config.yaml
n_layer: 22
d_mlp: 1280
bias: "none"
init_std_o: 0.00349
optimizer: "muon_variant"
batch_tokens: [65536, 131072, 262144]
steps: 5066
dataset: "wikipedia_en"
MLP neurons of a small language model. Each row is named by its layer, matrix (up: input weights; down: output weights) and neuron, and shows model dimensions 176-271. Each number is 500 + 25 x the weight over its row's rms, rounded and kept within 0 to 999. Numbers have three digits each.
After each neuron's rows, "fires after" lists the tokens most often just before its 100 highest values on Wikipedia text that the model never trained on.

L14.up282:500506513488502534480470478479538510516488526465520501503515473511444525491472510512476487455495546459491526525558478522517539494521510528500524511487492495493507554528497525470544476523488509479527483525472440483517514494510531503465490549470468492472549482524494519472516479477491478498
L14.down282:470506459443454470511518514518452527478477487477487459535500486455515547491487468518547450536469532499479522504501488458485491507478529488478505481558548517512491504501522503466493496487525480451522521566491521514503496477534491511491515489505504518481513520513512484523462484497506544493
fires after: ". ", ", ", "\n\n", "\n", "on ", "). "

L16.up209:464450487494526499477481504467560517527508519502508497508528516504480462483517541515488520482488503520532513526462501515488501444484551519540498523487522522508508497498468483503505457537493505512482480506510427501527550455522470493538486498560513497487490537505541513486494463514495509486
L16.down209:511495510451492512526481484460493493522486534507500459506571504489514486494523528533485529504482539474472549472484478466515505495508506529491492469514540501513513456498484496478487473536456461477491483489484510478501479483509514491493497488502498531503530541518483512497527457552520506501
fires after: "| ", ", "

L7.up451:470541530519493474499485511485500534534498503508517476498482488493484521461523497501500548458513473495470521536475507488496481514526568457504538483475486525489496524521508492506518498486485522492476533479482533494482541557536537503499500469498478528477521436498503519521537520449490472492
L7.down451:515505559527522456525500527498470486505532491470506505515533481505495539459496519528537482503480474507501534494490504485467465495447491524512462471507528511532530519472474476500483476467466506434510510574513512500531554508502523535503478492504520492513486500458478527483482526499533486465
fires after: "- ", "\n\n", "| ", "==", ": ", "of "

L10.up302:494489486489472510461530519461535511498483506504479481524479498498507467485461489441475494513508488502476480495506529491515527535504478468507508532541485535484469499484488521451500497521479484504518495496484523471490528485508539512548492488495500506485489487484567485463471509509473477508
L10.down302:494513469514495484535490519474481494553498490503509496499492491529524498468480485482515463495473494529548519490468524530516495507498532549540473566491537483451552522489535464520479528501516523411442465504516499483503541472469499516486529515495528476504514508486539525517458513484455527519
fires after: "–", "1 ", "in ", "0 ", "2 "

L7.up756:494478532467540483469436552491520538493499560534533448541589508478486469524468481477476492491491468543501505499509465521480492480475461470436518510475522521481501527495505500518544495505449529537500550508525509493529500485494561522499423477494527519521522502496493506516527506507513537502
L7.down756:482472448529483513501523527497566449536519504465525485491497480496499461537526501482523495453488532482489472527539538509476541436496513478481559531502535535504521528477485495529533469518475483494461519541504494463505481505541477510507516499524486467507478492501497484478484554516544508516
fires after: "the ", "The ", "===", "==", "== "

L12.up612:539459488540496540424428491544516452457498496505484495535506523498502491505467497521488529539517495533502544512492490482478483516494498483497483538521497507486529484517484467530529472484500544498470530493511463476502503472508512486547513513531490504515505486453430517524520533492466512507
L12.down612:447452493520486541495509527460527508525481483482513462510493494470524487487505455545503492558485498467511543524481519513490471490555505486514532530513501507493497525505492510459558467522530461494501474466528518527498499515509532509498482447547457488506469513527510451529516504525449476486
fires after: "the ", "\n\n", "| "

L8.up457:469518512527475486460435525546499540467473479548517516525510523470482516497497487532482483486481510517491491494487488513479528500464511469489508511508488474489450525517467485506482472542532458439491502485500527520499450515464523534481475479547444484449496487516506488503518529506513521509
L8.down457:496545515487535510468539523493508551521459503520543449518497499505491533520500485527479499506516520492490494494500473471477530477495518512505479543532500496511494523499480503494490489513485497459499486494486485541455488518459485505514524498517513520457483489503494479512481524462536497512
fires after: "the ", "The "

L7.up113:529464508534473488486502484493493483503474536511536524483504514485489519473521466481510469504480513551537470524442466483495495486518507476435523458507483513473470491482479502474523490462498505489483531522498552495492508517522507518483473510482498495512538495487507491488543532516463495534
L7.down113:480549504554513520522507516461477535509502475498528523554467517522495530483476465531553526502480540479506481497508498513510499476493516507526528494497542497521528523452477481467517499499501490473508504512460484476510523497487454483479489490518504479481486516533481504516489519509515501481
fires after: "==", "the ", "== ", "The "

L7.up569:515542474485474487444507500542475517527483501567531503521489495512517484510490526523451503507493484504492511499465508537456537485483507465508538470530554527437500471505504511549539503514530532460489519497490540481454488540516516462500491506506521482488467454561486460522503473449480462500
L7.down569:454549505487507508484524511517519503541503530549488517481482477477494457510493481511482498489508521482501504507477518527465507482489490496507557467520538465496464492503517519570513521474519550499475492547473495515470492471531473541512475500508479457482488466508525493508504529479458494511
fires after: "the ", "The "

L16.up455:506501490524470501499503526490532490483529490520460474552519509495477538532473488502523467504515497483511505520495437530533496521500476524504495490565504470476502492468495459487474457538492450460504517519471486502496485519482516498520494446514453486469477484550489488516549508462499509520
L16.down455:538466448500518485470481513516537502496488451541524460514450492494505502466515514509524477487499500479538498495503479452529471501514514511474505541494500520505493532514543481539472513538506485428525520532516533514495484459499507483525529484512491466502530493489522521461482508519466510524
fires after: "born ", "in ", "–", "(", "the "

L14.up574:504512481478435545460462513501506516528499503434483453501509527463467506455522478479514514489468451492524474504505524502485528457529565502526502531496481504493509487548492509528509531516513490453478508512500491531560451525491499499510514489539490532531538520522532498536525508526494503485
L14.down574:475504490433456488495476474472547488529538504545491505534488526522494501453489494490483541508490489497524520520478497485501534471499514505507511496510525559489486517481538492474495495510508452470480474496522486513524541517477494489487481508528487528501556508486471505537509482519433494520
fires after: "| ", "- ", ") "

L8.up56:514558488483474502489487521526498529522522480498493519517533499536499458472486517513502502489540491545466511525521473495483503493463549525527535473519470526453505475513531491507503487535505510437471508534529479475482534508517483523536539508533460470497472461432505489517471527441506474482
L8.down56:549491512491469512498500507474484511526526501514506518527532515484475450546433504512529500520503506528507510531508475534491497511498516474493496535513494497521464487513517508480521524509545505458464539482516460503488501523504498528522570492486477486502440524502533517530469524488458480463
fires after: "and ", ", ", ". ", "but ", "that "

L12.up1272:505522493487420516478443490522549516496508515476535506489470492482486514457433526484459515501514491526514503521480495470453498485504532487493480517522480505497482496503514537486508501492535508479443502471464483491496485480548478505521520539511513491549472459506478471496513475461527514557
L12.down1272:519560495541471496507504516487529507492493487513546539536545491515530501527525535502483482507505505450514514539502512452463489458549464472483516490496527456486552481497532431478532498513524531526480503505502486497555493511517512490464561500465473456494446485506487534483500495494464503483
fires after: ", ", "Some ", "The "

L8.up883:492465539506522494479519492484524490537455541468519460500494503523488500511461492488496507479480520491452495515500510530470498463449502475508533534472538483490525517514559492494505476500511508530503456515516522506494500446478519497503518527495532529494464523537454475442486514494506486550
L8.down883:503506515487508498497499472529490488557480532512484469523530505523512507485486459468520473515515469526458505502488500533490451473505537512532494533500479493507484496497507504548485468537533518493527479543541475526477506522479507454450499509516484500502500486485499470475492502514512476571
fires after: ", ", ".", "c", ",", "% "

L8.up628:500493519488508488483480476474473494507517515519500532529512511567484473498503526481497494509503483491509510513531500519515473573529532454537523487477494507454497523510501483512507538515508488440514489516511438494488555475514476472527470517510473477487491469498522535499519448490534508503
L8.down628:538520487515498509517497480459495514461526545502471491516470493512507506501459521494520532521475479503512507471473535508483478536478564493503472475491524526489475482460493513461579522518513513460513496510469533491466549463547525496469502487562497436530492495537494509482494514476482511486
fires after: ". ", "\n\n", "Time "

L12.up915:510563508453519476515538478488479523516524483516517477478496491502531467479479485497436476476521498498521509521498425522505449447514513520482462533489525513487546462490445488531562514456511519503509473519492481491469523524508542510496492485501508468526518516528456516496509531470470480495
L12.down915:472500478537513514476498516552526525504516490478500533453502498517527493533507470490481471565489466485502489530487504530518511501516541514501481511481503448497510493496527483512503457470494524531509531503524492499512571528529550490504539503542476468446528484465486533474482522493475470544
fires after: "| ", "===", "==", "\n", "\n\n", "== "

L10.up61:507495508469512486475460514543528491506524485507490488545509520511481490475490473523492499533487513512488534502501491489500480498514494450490527510463481493506531483501456505501504470529526512462482522460464493507498501501531501502476498486488508508498437488449455459497477474471444518523
L10.down61:507442507484486501467532491521499501518487485511521489518512521517509508499588479539535514508470511484511533508533506501465518487467531478528492486452505495465507520494512538481430489509560489505536477477517500499536535447483485502503507518515497512509474488469502487527527528503488490503
fires after: "the ", "The ", "|"

L16.up1278:499516513502523527536531510492517522513524470498472491500524499436526436490464476464483490482478492482463493522520485489487468484527494517490485518476506476509506481463514499493527521499517497473483467467531494492517510447535538504489509486474500552547509520526509485516468511502486521472
L16.down1278:504486483529516528507503527532529492491508484547514485492475537467519448505500519466501514465535536467512503494489498488473524520510506536515496489518478450537516494536440498528489482518529525546515554522544497453482533498543454478467524507450463480493529507490475453507486518506461487539
fires after: "| ", "\n"

L7.up875:532522495497494502492494482503496521487526508532451516512497533509524478547480497494471526528491510506501510517502514477534500470462512468483466487492485505456543496510514513511474510490561499473468543501486491486494504541507506519471484521504514487513489490498470560549461523505550507519
L7.down875:502515471505480524477524490453526552508503581490494509498504529507505503493497534532478513522522443489481495501503551535524468414531492463498491509500480501526530500494536486462485476521507476436478503566495475437523518510516519474465506480497464476509514487486454496532490532453515534525
fires after: "the ", "The ", "can ", "to ", "Ch"

L8.up611:479501525527522498505481505545552532502471459477519530481500569528499535556530503511499531488460504506460544495453490545454484501484491480502514479474511475513505495494563518516501453487509511490507501492497522488508479487464482519481508490500536511526454519508498525485539515441485534484
L8.down611:458490510506546457504497505536508492479475474526508507506483555488501494572470485499484572486491500512464541514490501536489484454520521476530547460520500494491479493464485468530529441536533520521536524504519489495475515480497471487435498487498497494538495548483514531481512494520493495501
fires after: "No", "c", ",", "|", "wind"

L7.up782:497508531484528512533484471522447532502494477442527529489505499485486527521487512503469522500493508513537493518466473576490522525501513483506554509483513489491518475526512468497515492535493469563507497542494513454486486523513534523456488495546523478516516505515454505481503548475532532498
L7.down782:516514534465541465502471445515468507548514505502519513514494523449479491503509533505509532476520514539507538478481484520508500507501511521484510509508485497518479495490464485512449463533475476511485490510486527506523522462485506497475506513542520504472515489517493496475474538544518522524
fires after: "No", "St", "st", "c", "d", "g"

L12.up36:497468474495513517461491450513511497486513538510489507523507499468507418531536449458529529515493493494497484476484517465514534528490507513453500533498460494525469479547498494521535500523515494544528519526481501480510524504527525537492501539488515492507481474502459525517484494504474486536
L12.down36:503499512537490551517498518487523513490494475498540469521493515518498517525526453513535520483492500483514507498504442496474507502470531470481508484511475500459493509513497470496498448499551518516563477533481501555501510500504448484484484463522512459478503529502499500533509484523503447461
fires after: "the ", "W", "a "

L10.up397:473494499481543510497480477504487500506471533529492488517500504489525447500474448483505480500490512538525524517538498497475510489534513524436507474545506488485441434490462463519505535505486532535477504551504485457469476458485507482514507539482474473496471487495507530526485526454494472502
L10.down397:473458486549520500522488536496525492503462489475466462470521479524507485493487521508510485510536454513508495515502522474520469501515507481548483490475484516494508515531505517452497460526468474525528508488448511550523497511494488509506490462447445489500470515486506490523500528489472524498
fires after: "the ", "The "

L8.up165:526558465442497488477527511463500504530459458549481498528509524468513504486526498495488489499464519490497537533505454490506480478511529466478518503538453506493481474485519538555532512506498501481455570487488502492484496540487509490443507462505487512496495513480459512518527521514441524521
L8.down165:502474489566477514510487531518485532494566506445537503476493460553490520542492519500505505534549479510511488451504514521506524526470498509486458509473518508490511499497482455448464490501522501507552423502490499497521494493523492516537516511491524487523486473511526478482490496504590473493
fires after: "| ", "- ", "\n\n", "=="

L10.up814:502497505477490464512522481505523479500524543490519489511498492523490463522493525477479561532495497528557487522494469474503504458497498496493484478468512496457482487525511494565499508525479506548512474511524481517516458520495484524484462485486474458484462513527488551491489501503533462510
L10.down814:520522489473556467497518464492525521518507492499502513503542533445539453445459511519469487515523527520501488478503499494518502464479502487473513516463506487491512486532503530469495482535495508523482512486496489490499528540534487445520491544511511499498500521479468527497481515513486448530
fires after: "\n\n", " ", "\n", "- ", "Candidate ", "Turnout "

L10.up402:514483528488488502469444469512494483520438480539473520515470506474533526498523491513499520528442513510488502576520535448465506538515533444475542516526483468497479462452517504501543532517565495468494475478494530489507492523540539519508480453519469518499483446502506470451507499464530485494
L10.down402:500505542513526534543533489500551509511475499497509496507470501443498485483487490480483498491480466579495468452496494500509520469507491432502528441501451469521457475561490480513507470479422488503563483462471541513468465472487488503445502472471496513545534506483487460527479506544558520502
fires after: "the ", "\n\n"

L7.up1205:549514482523478476531471511575514512535475471468513479518477492525522533532468507516496469492534536477506508510473484528496515513516498489520527491497497507499495508473515518514484501493503506510458451525525474479520554540478534498504469489542493460490492481537509525493503538487532521483
L7.down1205:496479536523502479494508470521506555498464505524491521508488504493529497495449503494577524512485538518424521503479474510475517521505499515514548492492511510542504471500516507509468486513498497485491489538512475472513521539492514492454521532543536532488485501492493526530488541530487473501
fires after: "P", "c", "St", "D", "No"